{
  "n_layer": 13,
  "d_model": 384,
  "n_head": 6,
  "n_kv_head": 6,
  "head_dim": 64,
  "d_mlp": 1536,
  "vocab_size": 3827,
  "activation": "gelu",
  "norm": "layernorm",
  "norm_place": "pre",
  "norm_eps": 1e-05,
  "positions": "rope",
  "rope_base": 10000.0,
  "rope_fraction": 0.25,
  "qk_norm": false,
  "attn_scale": 0.125,
  "bias": "all",
  "tie_embeddings": false,
  "parallel_block": true,
  "init": "uniform",
  "init_std_qkv": 0.0236,
  "init_std_o": 0.0,
  "init_std_up": 0.0236,
  "init_std_down": 0.0,
  "optimizer": "muon",
  "lr": 0.0068,
  "beta1": 0.95,
  "weight_decay": 0.022,
  "lr_head": 0.00677,
  "grad_clip": 1.0,
  "warmup_steps": 200,
  "schedule": "wsd",
  "decay_fraction": 0.937,
  "decay_shape": "linear",
  "final_lr_fraction": 0.0,
  "batch_tokens": [65536, 131072],
  "seq_len": 768,
  "doc_mask": true,
  "train_tokens": 1075000000,
  "steps": 11245,
  "dataset": "wikipedia_en"
}
MLP neurons of a small language model. Each row is named by its layer, matrix (up: input weights) and neuron, and shows model dimensions 112-367. Each number is 500 + 25 x the weight over its row's rms, rounded and kept within 0 to 999. Numbers have three digits each.
Before each neuron's rows, "fires after" lists the tokens most often just before its 100 highest values on Wikipedia text that the model never trained on.

fires after: " C", " c", " S", "S", "C"
L2.up859:481531488496554547468566511477480507491526510459536475490498485485516517509525486492523452504490495458510474473520482504466540476491458512506505520517525507542496521499503418560535494501476498500477429538502501495479519481511486483487503481497492542469503486495512491508512500515547481505532541468496484459502545499496452501526532503545464522476482540519465494513467505517492511505508566505494526527509499523487479497484498512492528503521487459432501525510506515474493503501478513524497523508518536497498500522478500495495561495486517495538494479481488481477500498521467479461479452523532501499460432513527461504508437486508446505527477524503544478523497483524513554473494540488451510536478535527478511475530493522489486484462493523501495538515516534479470509544519487

fires after: " C", " c", "C", "ac", " co"
L2.up1198:429528516489463494496514484493493513498519495489537509507489551503538545526484501501490519522446500529518467518514507498485507466462474452501506501480520463507510516517493484474548526481473502500498479503489467498510515479485454508480547492502484488517482487475524500567545449500505505469518502491526495527462504489493488519463461525486479521527487509483555523477523507491517567488469513487500495541478528504492482502467560496504495509472461501456475522507480545510493502474468506500528547474483549483531508476508525484500577492488519489517529468530474495504455531490499491478554478462505539475451479544490496478519492543526495479471479488499527485492474527513439506478484487469528527510473519488525505474488516512479476495507496530499501506467464488473526525478502542

fires after: "M", " M", " m", "em", " -"
L2.up1038:512525480507483512505506480520488476546487497492463493472536510511528485483476502494501519467505495505451449489470524517506520550486475514465497460526493499499529492510476531471512456489511561488480476478470522500506484523495503494515505472499480440554496462502507526504516539452516484515505529491517504497501486503490485486503477503550575548489512497475527485517465502528513500496486530490519481536480465486485501484490510550462524477490484530527518532440550511545506539508494491503532501508509494495531521478545457516529509488504530523463475521551494513500512486492483494517496518495515525507499490468495473487482557506474509489488503534513552549465515494529498508522513462548497510494502500512458490465479563455540562524500523497499522493486500494487474465489488456

fires after: " S", " se", "S", " s", " c", " Squ"
L2.up1032:520502490489481502492553510513522521529538498481530470457483498493501515520531475552493492506476535501500510512485486482503521533545486511449535526509539515484513520467521509488495477521460515505470540520495504485513469507538548487522548493479523489519506488489538494522538512505486515475506547503468513501524517525498504506463450493549483510437490544484473489536474504539480488544482515529473479454530492500520485508497500485515481530515494474481517486489505492525440520524503560472481500479487493517524481519479495553492509512488467522498458541494491509474458461484412489513524526555510502466491467474511516502475462514524503527514525478481533504529457494518491508490547492483497522496483501542510490500500511459506514441540506527567492539527483517462486460476491489

fires after: "v", " under", " Con", "ri", "un"
L6.up1380:526533542500513472480519510510495481488488520545498489513484552503488503535516478456532526491448498500482542476480466535541480499526498505529527512448460543515526530481464533490519505539478507516524510510517463514504518476498542520516524482497499500487460499515526493486494484512521480497496501521494529507504506506500494478498515494522469504475534455489529508527461492443531513513485527460528522458479498502567527490475509491522500513517478509529494493513452484518504504520509510511558488523488448452526536475530506451498550521559469494530450522504488450501480562528454503505539455503474491519490500497493537492529490509534519466507518527509495515538496534492498477493510503523512496472501462469510505496474517463504490489526547465497474466504482495525485503472512492

fires after: " G", " M", " m", " se", " w", " cont"
L2.up540:483529505506507506487491512507521479510510522548505506440517528504552506468522493510514489484569521477522503484523486456543516517469515532486468418519511502484499464509461512477536508473464508484490457493502536515508471489520500482472461523483473481540526495473470470479562481486503513537513460457516495483484492469527473494556474491487506527478467485490483459550483519500498494502474512518481519437523495509514529462514508518512488513502494469457551500518472517494505505501530528475496490576487502487531503490553538479450531513516517501526502481484509484472520495501450493493501506450485515529507522482506494534507524486492534529471501488527441517488474487515493502532502469492530535462508496479492500466544530484535525483513515557494491475470477513490499536499517492

fires after: " L", " G", "L", " l", " E", " ne"
L2.up195:459545497493542482492472518514523524463481482495483503521546519470519502499482545449514495515503493508496503516513505494451496521464512492461521504493534492520567515519506558527482510531514515494490512483506555497494462509491531527494484476512520513544482493517496479508512521538451486534509494486541524482515499497504519468507508480476476487544510484478466498518464493485498502546452515462508527497462480459490489475498513487478510521560523501504487489486424479528447508510468516448466477471520470513483491479529469508479493477513538514524513515502451502478469500483503455535557547467476512474515500465475475525510490471530524463524513510500516516451563494499500521502504506537454499515501466534496520481490537528513478503533491507483493490515538464516510533517517505

fires after: " c", " C", " v", "W", "ic", " Time"
L2.up718:467525507479470496469509509493492482498489477493534480496470500524516496466506436479541476488502547494494503473524500504484518513471519518521523500496523512539515470474497484491480465555488485527488513490471471452490495515488487519520506512508469489505525505500495528528503523542504501512490504515522488477481489450498464487437514510481443524521496531469515534489496477499474518501529495520551497457469517536486474505457484497537500495465500504498490494478466498442512461487508483540535510495506504510502500514505469520504481458462499510509492543505502474522445514485481504467485512470513523507453489492510521503487527530478492468484452477497507464463492494527507530500549513479542486522527465486483528465442575449479519499538481464525498518460522493503528446491519537

fires after: " M", " m", " his", "M", " to", " l"
L2.up290:477532523481507502496523478500491502490500518491484492541496508502507510538511503471486423494514531506491475484450510503507472536492481548494491491461465498465499493546516510525535531479472500497470503493483515495457497515529505526465484467490496479531492504493487505538487507477497478551489492506481458559537530425518556487482513515529532484507487456519544524490458523519472501515474517510478501516504451538466502504529482538510509481500528493490513481467467476487465533510514453524512466488498525482526490540516477476506476498511553504522504507477539496522506488507484487489476511471477486514521520513482449492509480511507539496535485448501500487472497522481459497512469510492476507495565483493532532436498543503488483496511473497461523496490516485498482503504486503

fires after: "\n", " T", " F", " E", "|", "n"
L5.up117:547507529488537449490517489463494476482489508479482494512505527492555516508487500449469493508526503497503472541494503490497491529483528488475469526494480512508562468507457495521540518499517505533473475514503518508525494501449532491530447524502509501475439511481515471496510499522512499537507433487496521523506490483487498500561502462496515472535491534506498519488511476522499508526489513505499474525518516497474511555496494484496514464547534487457485533480466516502505490523534491493527496445536527483504536511515492515507537458488507490456522502437514506457517456516510452495483495489528538528528515493480512485455518534550529547555491439490512530514510505476509515528455517543514482503481463451504471469523494482492504510472500510509521482515501497509489494470535504

fires after: " t", "ording", " T", " opp", "p", " adv"
L5.up847:495467517418512514503459549515484485524477519493488546491500519488500482512500496504488526522500458475487504493475460507469501531516471489535521498502504484551552515483521459484515527512478483516532500478510506461461470492477518460534494467525503533495475470502477461461452528504484508467467498486581534450504512480512498506499483487486453501466497525445490513505496486517492464499497503456484540517501470464510476548514561503447536484553505486500431504505480546481487537537499513517507484511499502526476478494495512497504503524499476504505498520476498434461427494494500493490458544499512527495478515526513437494520486471512503525532523497496523516534484494503456528526514513516515515472504554494558483479486459474520491523484517520506509482533522494482479483518513487

fires after: "′", " N", " M", " J", " T", " Jean"
L2.up363:497515505510515493522527472514469517501497516496490546547499462529495504513500476518474527505504509493500483489488500506492503548495488494510493459496483504476500501501496476468560525496483496544509486494555476525492491488470457493517497480524474509521487509463496500476490508471520483494490494501495507495499474479500506505489492510520525487491515431478513500533461493511534457553486452568492499496505506492519505481481468518476541498482443461534468515540503510472464473477499519486529516458491497542497543533507484504498497507514501523503500514454511455517493520516473446516526500497487526557506515530463494501512475481473477479553503489502491538469517516485474515530499490506518529456542494483468514503475535490482498525516506467490525528528433482514505515507520480

fires after: " V", " C", " S", " c", " inf", "ach"
L2.up716:512512511488502479461510532485509509502509491485504501496469522474492491499484497496494512487497489473507535513497529517499526462512501547530512491482536478483512485528499541504537484560531520496506490516493486550529495446451492520465507482490509478501489508497512465529521525546455542475485509485504469517532526471477513454462538518492493507499507478461497484535490516512518463493519547496479517500472479523523500528468496476480502519503479476479474519464517507476515531491493520522519461503495453518500453503528492499510517535473527519488478498500512498510482529550493516475490497472447479491511495496467510457508478543496439506452520478510548443497471547494479544481534463479497471450522564509510521471530556501467516524520510458534478468492537492456520505496497521

fires after: " r", " R", " He", " re", "r", " Re"
L2.up199:495470503509543487463479535480522512502491514468467497521491503489509503495469494522543493499568459574525503460494464481473522519479513514554465504471461489472516493459476505499447514493456485491515542503499504500499517480458495499542480547472473520479522505517476444525494504488521511549521495511471504498471497501529520499485533520469481510489503502538498497462576511498441491486496482453509478526474534530482476510502509542491483484521506512499466516512479461490473483505527471507494524459474498496505516497471491520514472554524515484515505454502528490506490483524539552512486459472554472491459504491479483492465490486545524473493487527523501547507527523450517475514464505517477484533517511522533484460503524516472479494514513508488506496497520502498490531499508548

fires after: " b", " com", " P", " p", " sp", " pr"
L2.up1311:509574516526490488494501489480506467510474475505477474496466484479538518463481468475510490465481522487514437489479461516493463488507458483511509495536450539495497472504521489544491489501550517490531516502503491509499484529548516508418486495514461499518474490467484510541478528477478513475556481494525463524494467472495519547467488531535492570480517492469536485454486516511470491505448506549520517493534480506496533478439570467461523550530539512493484513503524469487541485477498482488519516482515519562507492525512493512499525529478494498506480469460492490480490461545502533464488465499458504455515494474497529519488486496496495511502529489485500516519513492493542494506490488446466543523517475483528484501529533531521486496506494459497500535500486489474481470525509532

fires after: " the", " sp", "The", " s", " mat", " so"
L2.up221:485484485466499480537492479494548512470519524489515493524505552494517540487503502468514510523478531534533507510488503511497489472514522512521489518504494483448520468491509460546465534484498521459482490476513523493514531518460507515510498528485448491540548452514478538543512514468480488519531494466480488441527523480482561520515494501484510502508508490452543490510488497507447447528498495527487486526522455521514492502458510480492497520541531541475466480522505478503470513498458500503476495477580487550494533512524473528498520500512554525470487484503514476497478535492533466489505511523507444545482512489519492461495492489560498473470526493539505499494508505486492476534484473497535511527498544532453506495552518496499489481472495522504518483508456555529490504500471490

fires after: " T", " t", " D", " C", " National", " World"
L2.up20:500513520415501522442516525493504517554477490507480496498522527524493495508524486497458503493480517483476495490513572509498536507461526487483508484519514515513492496530511549517455507484520515511516446536478474518498477463478509492463469475475483486529523474552495484492476490540498483469459481477500491516502490531523512500495471492519511509548490499485483531462525535537536507471501502460525471527506494546525482483471494421485462565503475510499525468509539546493487489552484462495454494469464497491498538500486508455480509529528521524502501489444500496508525475507494480470517429483443521510465493488501484518500474535535486510504481495545582502478509503476502524465513531533516494490495480503506506490526494511503495518485489539503497538530544546506522493511491502

fires after: " G", " Cl", " Ch", " P", " p", " M"
L2.up260:497481525480578474506525500479482476444531520491523489492524539482532557416507509496480491525505547473543512536506516470474452498506462546508497469523517516540461519533501513491457491434512512506461493485489477520505512528469515481523493501479500484508490511505506498520526518500497534467503495461496483515504496517528462472523522504456516494495485516493499504508484516533519495508472537470504490458508478484528517477463556518496483509522487491480515502470510525543524455443495508470488496463437469538506468515494502512471539554517501523511485508501470472496495505506500512469551509499478514499495537488516512520500511497470521528469481480512517481479528491506494514522465466488514536498505488488519498469476523494486520500517514496482489510515548475537466528497475468

fires after: " P", " p", " F", " f", " Br", " T"
L5.up702:471547465540444520494518517495457461509499540486509476513509485469495459468499512506492489531538495507488464515515479494552506456490470484524514449513513535487476537529531472536525498521457471490494508493492512530501485463516470501487482447479477489498514492505523487484467527504485492541499523510484482508505482471480471473454524509517487483481506539543534489537443501530529498525502521525553473497499500533493516498478525510497558513508549492523493519504446471480466474474500482495518531486451498507479524483483506559489480480516523535516550484465516493545504492517493530486462490477499529470501501505572546476480497492520510528495521473477523549504508479468494517444521506550486469514515476532507484475507447502512473496472513480514487524552492501493516503543482544

fires after: " D", " c", " C", " d", " T", "′"
L2.up1046:516492492520506503530473544484473500553527529533515499501505512476434512474515493538516483483492511463494475538493500520479513483466469551498519465502507502498499510520455533461490528516528539485461497520520506519529499560493507499485464482486489482463499525530467524505489522444485514513505510512505531468511544481507514515507467496521513532498480530532518583480533526487491486477525500497503519555493500519485496538457473500541492512502499529471498458514523494515465486460487490527539528503499505483497519440498477508525525497496477516537481550455482516540457483440503457513511528512479494487494495441531482491479493491489511506507524516485474500479525508501511522512434466525517513503499482506479507479520571468463495468478492459509556489514536495479477445541504464

fires after: "lo", ":", " H", " Pr", " h"
L5.up835:545503490514474581489502489535505522519504490448462495523471536521529524518507518476525568548493500507499442551425504511492503552511506476506495493517498523480470536513473488495463508511468528512466494510474518535488545509454502490554508479491455434508516511494509498526486515487510489499518521531483472484508468520523469514465479459521537493495508506491491507481501491535477473491454509455512462547507499480497507485495502523479521476476555511503506497514509496494525517510502496495449477475467486521496533542533487524469494516514487520497510508495442465470463484491530514511490478528474525509514531529496452479495487512498485529503549487512500509467439479534495501494485525483500502528484516531462501512548537489454488507498520481474524503510487511471532490496505484

fires after: " S", "S", " B", " f", "em", " s"
L2.up781:532532473486493474466506498460489497524556472491478498492507475536517479469540494516496528490519527512497520455447525520469509512569513504462497521472487492449466488503522453468535478499467544517492480495513482474531506508490508521519538538529481545474525499485473488460544506527489504497496490532533538498539515515486519539522530497515509521459514481544474523521468535548513531521472477489507527505474463509508471492462542517481544484496515533467528510508511523484506550539543479481500483517500480499491466555549504496523497514492487502498476530479497529510488512465514531548484467481464486475483491472508489516512510529548478513482518511520531547509498466548500491497508510507447508466450529513519499506495503515508525492515520522521538500493486454483488524510481503

fires after: " T", " D", " d", " F", " t"
L2.up509:508529485496470480478519493492504476510475498512487523532465501498519499489468500519501493527514485441477497471481514554479503478474515503500500487486505473480489493513515489451494502514498538506528491500552521504504499500462509518522464468493474520505493443484487488500506499529486512518505478481544537557494472489479479485520499462501469508473467497489471537518481485527501493510447479475542491519496466485503513484492531503502493549545512488507478485552472534478490494524486458460496465509554491493493519498477534488510532478527544510507508520482460500489519470491524498453486488469503533538509486539528489520496502525520496496549508458499507521479525482505508512480465515538465525459494508494480472507460520494492472511549538491468509498505580547493469485536483498

fires after: " D", "er", "E", "d", " Ad", " C"
L2.up337:555534517515499516560481506515501485473475497499468474549539535492468502460502485505504531532492525503503475536479532463589502534476482558471481556485500527511511500548472503480495514508507473478484525515505526486463515494480492505503457480465531500527482470525469532493520487521526492490563466489514508524522532480496477506487492511499494467469462511498508538503520472463457510495494471516463472509483496494480541496465492486494489532500522514516532490498499529465493492483524505490541538516485515458452524451522523516580502495510480492523501516514491513520479490517483504525502463504476473526524497485475497528483491481492524488481455513477451516510486539471531500518501498489497497490495457493468506467464480477521498490465487489497507518472530502521478454509455471

fires after: " f", " F", " l", " Uk", "tern", " D"
L2.up244:529513529486484489514479499515480492474528519502442524466504547483499506480483466434474506514508481514526498538470553520511482479459506553509526499498516538514514522472465501453527479462477523486528506474507463504495493513481466469536496448551509520484527525499448489501495526488478471547523523515476484534497480485482486480564506480516503492441516546513465492524507527522523446478461493531530507510547484521528474525532496532466501503496513509490512456489481536478475513474514511487517486523508546522467514498498553519497505457493520503485471502495504479506533515513514475480484492492494525534448499523512520487475511536501506524468479508495504513493499522496512539499501477531513533479482494534490497511577472535514512538505531504473506468484499470505498507521479471

fires after: " h", "h", " sp", " Squ", " H", "H"
L5.up1388:488495498486483500506450480514532472477492459491529455461498516500505485462491477497522487528506513504498490537522503477502479507520522465491432520522527521487494539500490472469533498504483474521482496481489482518485465478505513493551499497498465454512518454483479500487526532487534467510511541493510525467511494514514485494563516494487512534525495549513531500492509546481528521510516546463516424507500537466496494500514554526486512500476514461470535464513524466488538522474519529461496501524489529534458466526517460530485459465521503516504463522506512492511508472503516485475511515570485522493478535470525473471483478473524502559495506506504495498515454487521529489510495490483551511487496482526510465520487480517537510477491529517569488479491461494491478507511551477

fires after: "b", " B", "ra", " V", " r", "us"
L6.up1328:514459528519499523508466510493509511484533473503522508484497502540541456517497527500472492514479489462521503480516486547539451473503483487460474492481480497501561510501518519487522507488510512520455489530463494524480488483471498525504527502481505477472483514503506488483533505511506488488505505561475495508484461490487519493519540503488459489528431430505495473467525491533511481512492509478529527508479489517509474530454519479517527517522515461511457517475513503466499422511506523556516469453515477513516562465534498517505489534496512459546465507550517524520490486491493550520512499464490502519485509461474505493508485508534509519482548510480434556481516481546507535509525496549501496489453526519522542497478520521494488533515472514472495527491523498485483567448496505

fires after: " A", " G", " T", " U"
L2.up1429:459501539536521505522502540450485518482497516529538506492475471510524468489480517506450512524522489494488538525513522490459482481474429527526489528539481493501478484520540529504556454498488483489499507519478498501494513495467467561491514484458472488508484476531530489552482552533517497510478476499508497516518510527492504477528511492483481480458464483530506480484524534508548515477491517475533565466512462505521470495488506531486509514509485489534475500502473513507460493527485491521502504488504518458517480474516537520533490473482515517535506492499497496465515522509498466522494475447520478498476481519479492480528491494504476469468489513469501555494492514492483526487487515484491495493514472493505519499490500515502492544478507525441530485492452481484517492509507459

fires after: " R", "R", " det", " cl", " r", " Tr"
L2.up980:515496442520494510503450513514498472497488523477514527482493485488467496528481518541516500533535499511490491509488462503492500537518534494524507487501478479495468466518476536471513486493487488451484492490500418479519519509445493498491518516483468466558513498499518586483483553544490512500505477476518515517480461498517535474499499510510541578527488465486538527484558468514495505531477502445533495493509499486519517467478478519563487502511505509492487506526467472507534510496501497558523493483499495426525483488510477505532507533521507507583494502500476513503452479524518522477491530479498520510485493474499486508517535468518526506561512525551500466466513520463496501519479521486485512523494534490491497481499479493500505520503501466504536502536498505526502458518485501

fires after: " S", "S", "ens", " R", "ers"
L2.up1042:516532526478495519491516452495477524514490516507510503519559502472528515503529492511498525478501480482487436499506493482485518537514477461490471534523463481485501491504496486500482481506489525560489509530465479508509424515488501483523510524501522479509521496479508521505524513510498536513478509554441475493507519498525525531442445481515461474522443520506483517536479500504503495520538485461505547507489469519524478514469502483485464465501510500492514475510510439473509501566452492510492462465501523514521497467486498534471452545493510495474475510437491523527476514522460515497540475497486555509476504488490470478429550493513538499482500494466522484493517506465523500561514494473485520488507519522522437508511531514537478469517512482532533515493507539532503498555521513

fires after: " r", " s", " d", " ac", " S", " ar"
L2.up755:506467472485516482490492503465487474523548500462523504514526531506507515489464484499473489499550529487520487515425505489488507536535509511483499449496512490497469555517518502506526507515494503483490516551493482409484511512508482524549514514521490484515534491413517492506518487481520499506510544510523501463499520548539507511498466549522543474499521502463494516514493500496493511515500515479451475476484513517521498474512522457513486473512508488463504503511492485481491527554487524524507542498440506527475478509515507549491503511458524466486507513471498495485517484471470488507480489505567473512485494514475487499464478505477456449491466513484472472561499485531507499481480530465463505514526470491470534510503529497520483451528554531495461480500479560508474519490547485

fires after: " D", " d", " ex", " r", " Con", " In"
L2.up1502:494467529559471511535509499528499484474490505488470461499487500489509462482534490486469484489517541469524527497522539508503472481519504519481496532530477525494519476488493480500514523518523511471524511519567517498499485533524458491511504504498513492527485494555461480514539520516513524440544490455559519496492457523504515524488454514541474483453497456514486480490492491516494530501519493468546541511460542488519513527462498468512492491473475532508472494517507523486521450487484497499499480458483498506515517470451528529480536496504539505529493483505465471496512477498502522471487477542474466530515439481479493485490444538468499521476488499468500510463520529466502488483516484496488494493520511522460510495508516478459529461472511517479578476505522492535456493523499479

fires after: ".", "C", "c", "-", " R"
L6.up114:505500473524500462485478491494523476499454490483485448511493503521477484460470501493490537507477501502503499501513478479501524497479473491472500506475490483493522529451520465484519486492503448515526494505467521510489457506440513518496509496445530478458512493479494489488521518470493540558489581481512556532491495465512493527489537462521491511528488489454503509477506532524550486514502515502522493444499492490486482491488474492470532470457520508503521501497519457466502499491479517520481548499512422483513517512516496511484465517507527497524529495496532499452492488519490493518546498524455517472507512517492550492456491508505494494520474519530543491509510527540555511534460523489492489473497490498512527495459524486472523439515495518476544548500502507473532516485514527

fires after: " h", " Z", " sh", " Cl", "h", " t"
L5.up174:501476495492487506463488471524512556452500503485539497466537511489458537484513492494532494517526512463506480530515466484465468529489533530483478505503446463529506539447549433538544526513486493493488486506500515488513502499491512496519424504487478484506482529472483511465507527502503466505476495492488502469495496483484479483533550506480566473499508530508481493506541490527511523502500519504502442495514487524525461452495495528516517515488477523490483483522527485518539467436486475487492492512510506524501534468494516510514485472528529496529474523443561490459497515511515543493487475461514514513490463485520475468465526524510487478488496512530495548489498526491496475475517508521469527514498520523494510523527485497471458542495449517504488538489484497489444440538498507

fires after: " c", " C", " third", " first", " 2020", "op"
L2.up301:505496526478492510488512539561492485528514479467543543480461463493486501532513453475514525497507471480516556490460528492448514466485515514501445491454504553464510504504452477500451497492505477499493443488455491554499511540493511535463500518522484497521510483528528511496492518505529477540509486493494510530458477530493473490449456537494478527542525484507519487479462458527522471523500516445476493518496516536480479535543501469493498486532502485499484520470521522527518514508515478487514454503485524529513540512490506514486489471503477511518485521496497471496459520520569523522516494496511495523485471506500522491517488540512497534500487527469532506501514482470510501503482500469477482523541499488491517474477555477501508502523501461482458492460512517492520490525498432

fires after: " F", " f", " l", " G", " h"
L2.up1096:536516535483499510476463494487497507505522545495467478551439518521511498527518474511501538533536507450549509519509518457468474522484501502525490524516508491518478525516491484507527482478457499513502518481513510525527502432505539528517512505569483498517481529454517523524465492469479468563531507509499530507464520480542439516487536474502430551549476525526478467540469517484489455487494488492521480503533523557468510498509525515537539538506477478517546518497514501508464498490544483520487487485518499480456475459501501482459499453493501523498493491513512508493467477531523463482506516498507469530512529519468491480523511461523496510496464459490505495499530544512547537502488469527475528472512517551475507528497485541501496462462518481484491479462453486527476495510518503

fires after: "i", " oper", " The", "The", " the", "in"
L2.up368:519542523479471503498507512502505454469498526513528513517511500551506505492447490467517517503498472506471490472521499493506526486485495517513481484480521445487457479534502474488513518485507535536497519510485500513465459502455489487479495481507458463460528476502485512515477521493519485487531533491480509492517474490545500484520474503482482556538487480508522523505466468484473477508479481447469525487466497504515495451469504489495483473493487510503462482541495516525481505497506474510520511458511493478560543548510476518517521540485515523492518483487495506500471463521508474529470569500468514461470505528535550486492512500487548464476479467496573521501510476505494460530516510467481533521436524527461518477483500464519486485544512429469518493519467498536514496528482517

fires after: " F", " f", " R", "ok", "R"
L2.up170:514474458496489555511521523543537503465478504482481471524542482492520489506539464476427495502539494488505535474498485513510505506489465514520526486492485495489457478461460442496505441472470466493515505481455480507505489558488496497540468477499500511470505537482512485475494482482487521559523481485482512511498501475513486495520489501505492503518481568505516493519490539478483491501431530507446529533506498512462505500467516591511475508553524502486481482493452496514477445552516466508504524506497445488504499479504516531499493496504479488526503543513516505496493534507482499505521525492518496492492515514475522522452504485514522523506498428491457540489489546497522503513512485480478533485472497504525549481514526497498486550472517523487508512497464495508507490519489491

fires after: " m", "M", " con", " c", " count", " par"
L2.up112:487498493529498505491495518496496503539531543535480516528487508547534526539463499535491467484497501489510501410477498513572498514500432506478508482467489486527501494525488506515496528506537472523505460543489484475496520523499538538474521531526474475544500505492549519498513529531480492514488501472469512536447521507489528538516537493531517519507482505504508508526520539502460536481524493540518504521464488478462525452491498511516471472486516517502526497510514524472484473511452501484495500513465471511474496484541499491522520506502505512454488531501529494492438542483520465479501468493504475508548532484480488495475484479534500497485490508545501493466511463494505492487469520503509529504505511468462516486472535494503511480512502510491501479497450498502523477470499515

fires after: " V", " B", " H", "B", "ent"
L2.up1098:485500533441508515466493506460475517534513512503518502517508455512521465512497504484481518541513539476518518484487473466504485513506492539510488504509488503495575499500515562508512526469495488491481501493522513531454527469487513541491487509549493508510525508520497435485464453510492467479517505517508466547483510514483509473502521511546456483491495452528511477491507438542504470510503516512496520492541500546544482469473516513461518500520489545493498494482488496490476535497500506493528471523520495520499511478523477437523484489494448508520446500509505439509526509516461468500483462431506530474489476454544479522539545515503475530499494527524534509485530484512518483569514530499497490478510484494514466448500494507494471535497456481518497485487543520521483515525471537

fires after: " C", " H", " A", "A", " E", " B"
L5.up867:473452449529484439488506489465513498466531463533522527491499509522510512472557513517477532535505546483504474485528488505468462493474520488503498509540512442489540469506500521470475522511434518452505514464537471483472516497514531493534509464542508490512468482493532513482520520494460479502511503488514525498492527504488524497509524507522495482518480491534468475540520459508506488486486495528510474451555536502507497535516551498491508537500543522513518497487483498512451529500492515499537476543457500577483473525494493487545508520474528520512483500546468488501497468516504476445479439465526515502495504497536498503461479494533515501496518503527459491513498456513485486497496552469491470490522467481508462508493450514462469520485523539505451527481486484500486510486500530

fires after: " c", " P", " C", " p"
L2.up28:449519499511525503534480473470497493499521487522488504490431501490508505496479482489514457533558532476529483438462469498450474490531504525489520528515537508511517494522493469478486496491501492568508492455509468541455512503541559482496515445531508528555525504461484508565520496461510479510497488492520462538471496500497545528509547507527533505527498505476513491518493463478491487452466523528481489490503495515502484472546519520465533518531449538489487495508532510504485497476488503492507506478486498467535481499519533499505475514487465540481527510503501481485449537550468518488504507509455529521491456496536522486507517514506496521540529484517509511490487477527495514423512440507494486512538521515509527543515521505518516492493502445531517507491551515492480493499499454

fires after: " G", " L", " N", "G", " l", "ober"
L2.up441:504463533511508470476476544511492541511513487506500518526541494495517472482495506531489474525514450507504488486497454495505475517496518527551478523457461457470514512519537533528447506519506528508493504467492493469524531511526495448493509515506526551494456494488481492516535472513500521448492488434496504505509486490512495426498538472508481476470504517499482511469449490459511506525486474512542539491451468511496463548525528498527489495500528481504532464493467504501492523516511504483498482491523500506509541473525513534506557504517460491528485501502501473459507480461492504516515544458490552487480516534455491508482508504508462511514494506486479493501515473483489514535471481478494504495518456482513489480484511540521488491493469503521506479499468507527484477527501465

fires after: " d", " c", " C", " D", "C"
L2.up672:505465492532532452532508504468505475479530537480491520454520553526538507506503492543472481475463523523536491496486481504494506484497540497496488466499518546483515473540543467481523508532486509489550472505558451554480487539513510521519466466492480498479498525510437479489476539468539501502529509501519506494463489527472475518531474513557494506495490464488518486508495506544514514477471523494544490493482486502477478472449453504517485463499479553486527472511537513467506501512469523546510512449518510526480517481509496524452499506520517501493508495517475451526491475494519509472496507473537514503475504481543522502493497530497550448518487487513488466456490512504511491547523458468468533507519523508513551479479487487510504499513566459490502505502491478521454495536464491

fires after: " C", " c", "M", " M", " m", "anc"
L2.up586:480515516443503524503442473496482477465500519496505474457497546494499480510509513521526457486503550474523500518465507468546553499479504529495525485506488520490506493533467469481532578486496511484497476491482500554506507488514523548468508482536426516488498476544487422511507475512509489508462502503512489542495475511463479520475536535509510526517498486481515506508471489500476491480528533512473549496499476502463498477457504504458469461504499520518493542515525536503494487476535474527462496511492498467536475497481463476515518495506528540515479508493504491485485508496539497478478457460512504499517473526471485485476539489455494521538489490540495510502476501479521507524495517491505508568509503485499506503447522471516573522532495491503481508451480459515513498493517474

fires after: " |", "h", " H", " A", " 0", " 5"
L6.up325:482534474479459471538498475496491499493495517497497495497456502507493460471478495470496477497516499503454521505515520520523493530526490521467493508491503476460485523530533552505484536503522484455514519485537536478544494484449473455534513518528517544499461501508463522505538548474506516477501458485509530475501493528494499523579550509514475477503520575483515462529538503522569540505512554512480499518470491510473476511494524522494507520473486505480506521510514523515505468470493472449519533465531482515457504548503488520497535478495511523528497509501521461494488487487511481502489442498453519501498512509482446493508491487509471506510500512550509525494440525519518479500498542485525461463511487505505523474520534478496497567531476540499509440488495467493536483495500512

fires after: " t", " T", "z", "M", "ac", " M"
L2.up979:515459439539553490523462531523489492471525512498487533495534506451493535494503489505513504481491492484548471499468496501516498519476536514476528513515501472515548539498447471468508482507540496524496485486523515511495492518495514484525519516484489475498467494493472519507570517453496477547491486460495462501512479493499526480509495479461517518510482502444504524492496478519516511491524490525469522504488500482497463497530523491513508487490477496497481473515543509488476506468494519538487509492500493522489478544509490467488482476487467555533473529450513494515468514504484516496522489486464526494500443501499509506512526489466480512526521511539526481497517480460506469467524478531536489459491524489515470476522523550465480496503468499482491511523459536466452527543477497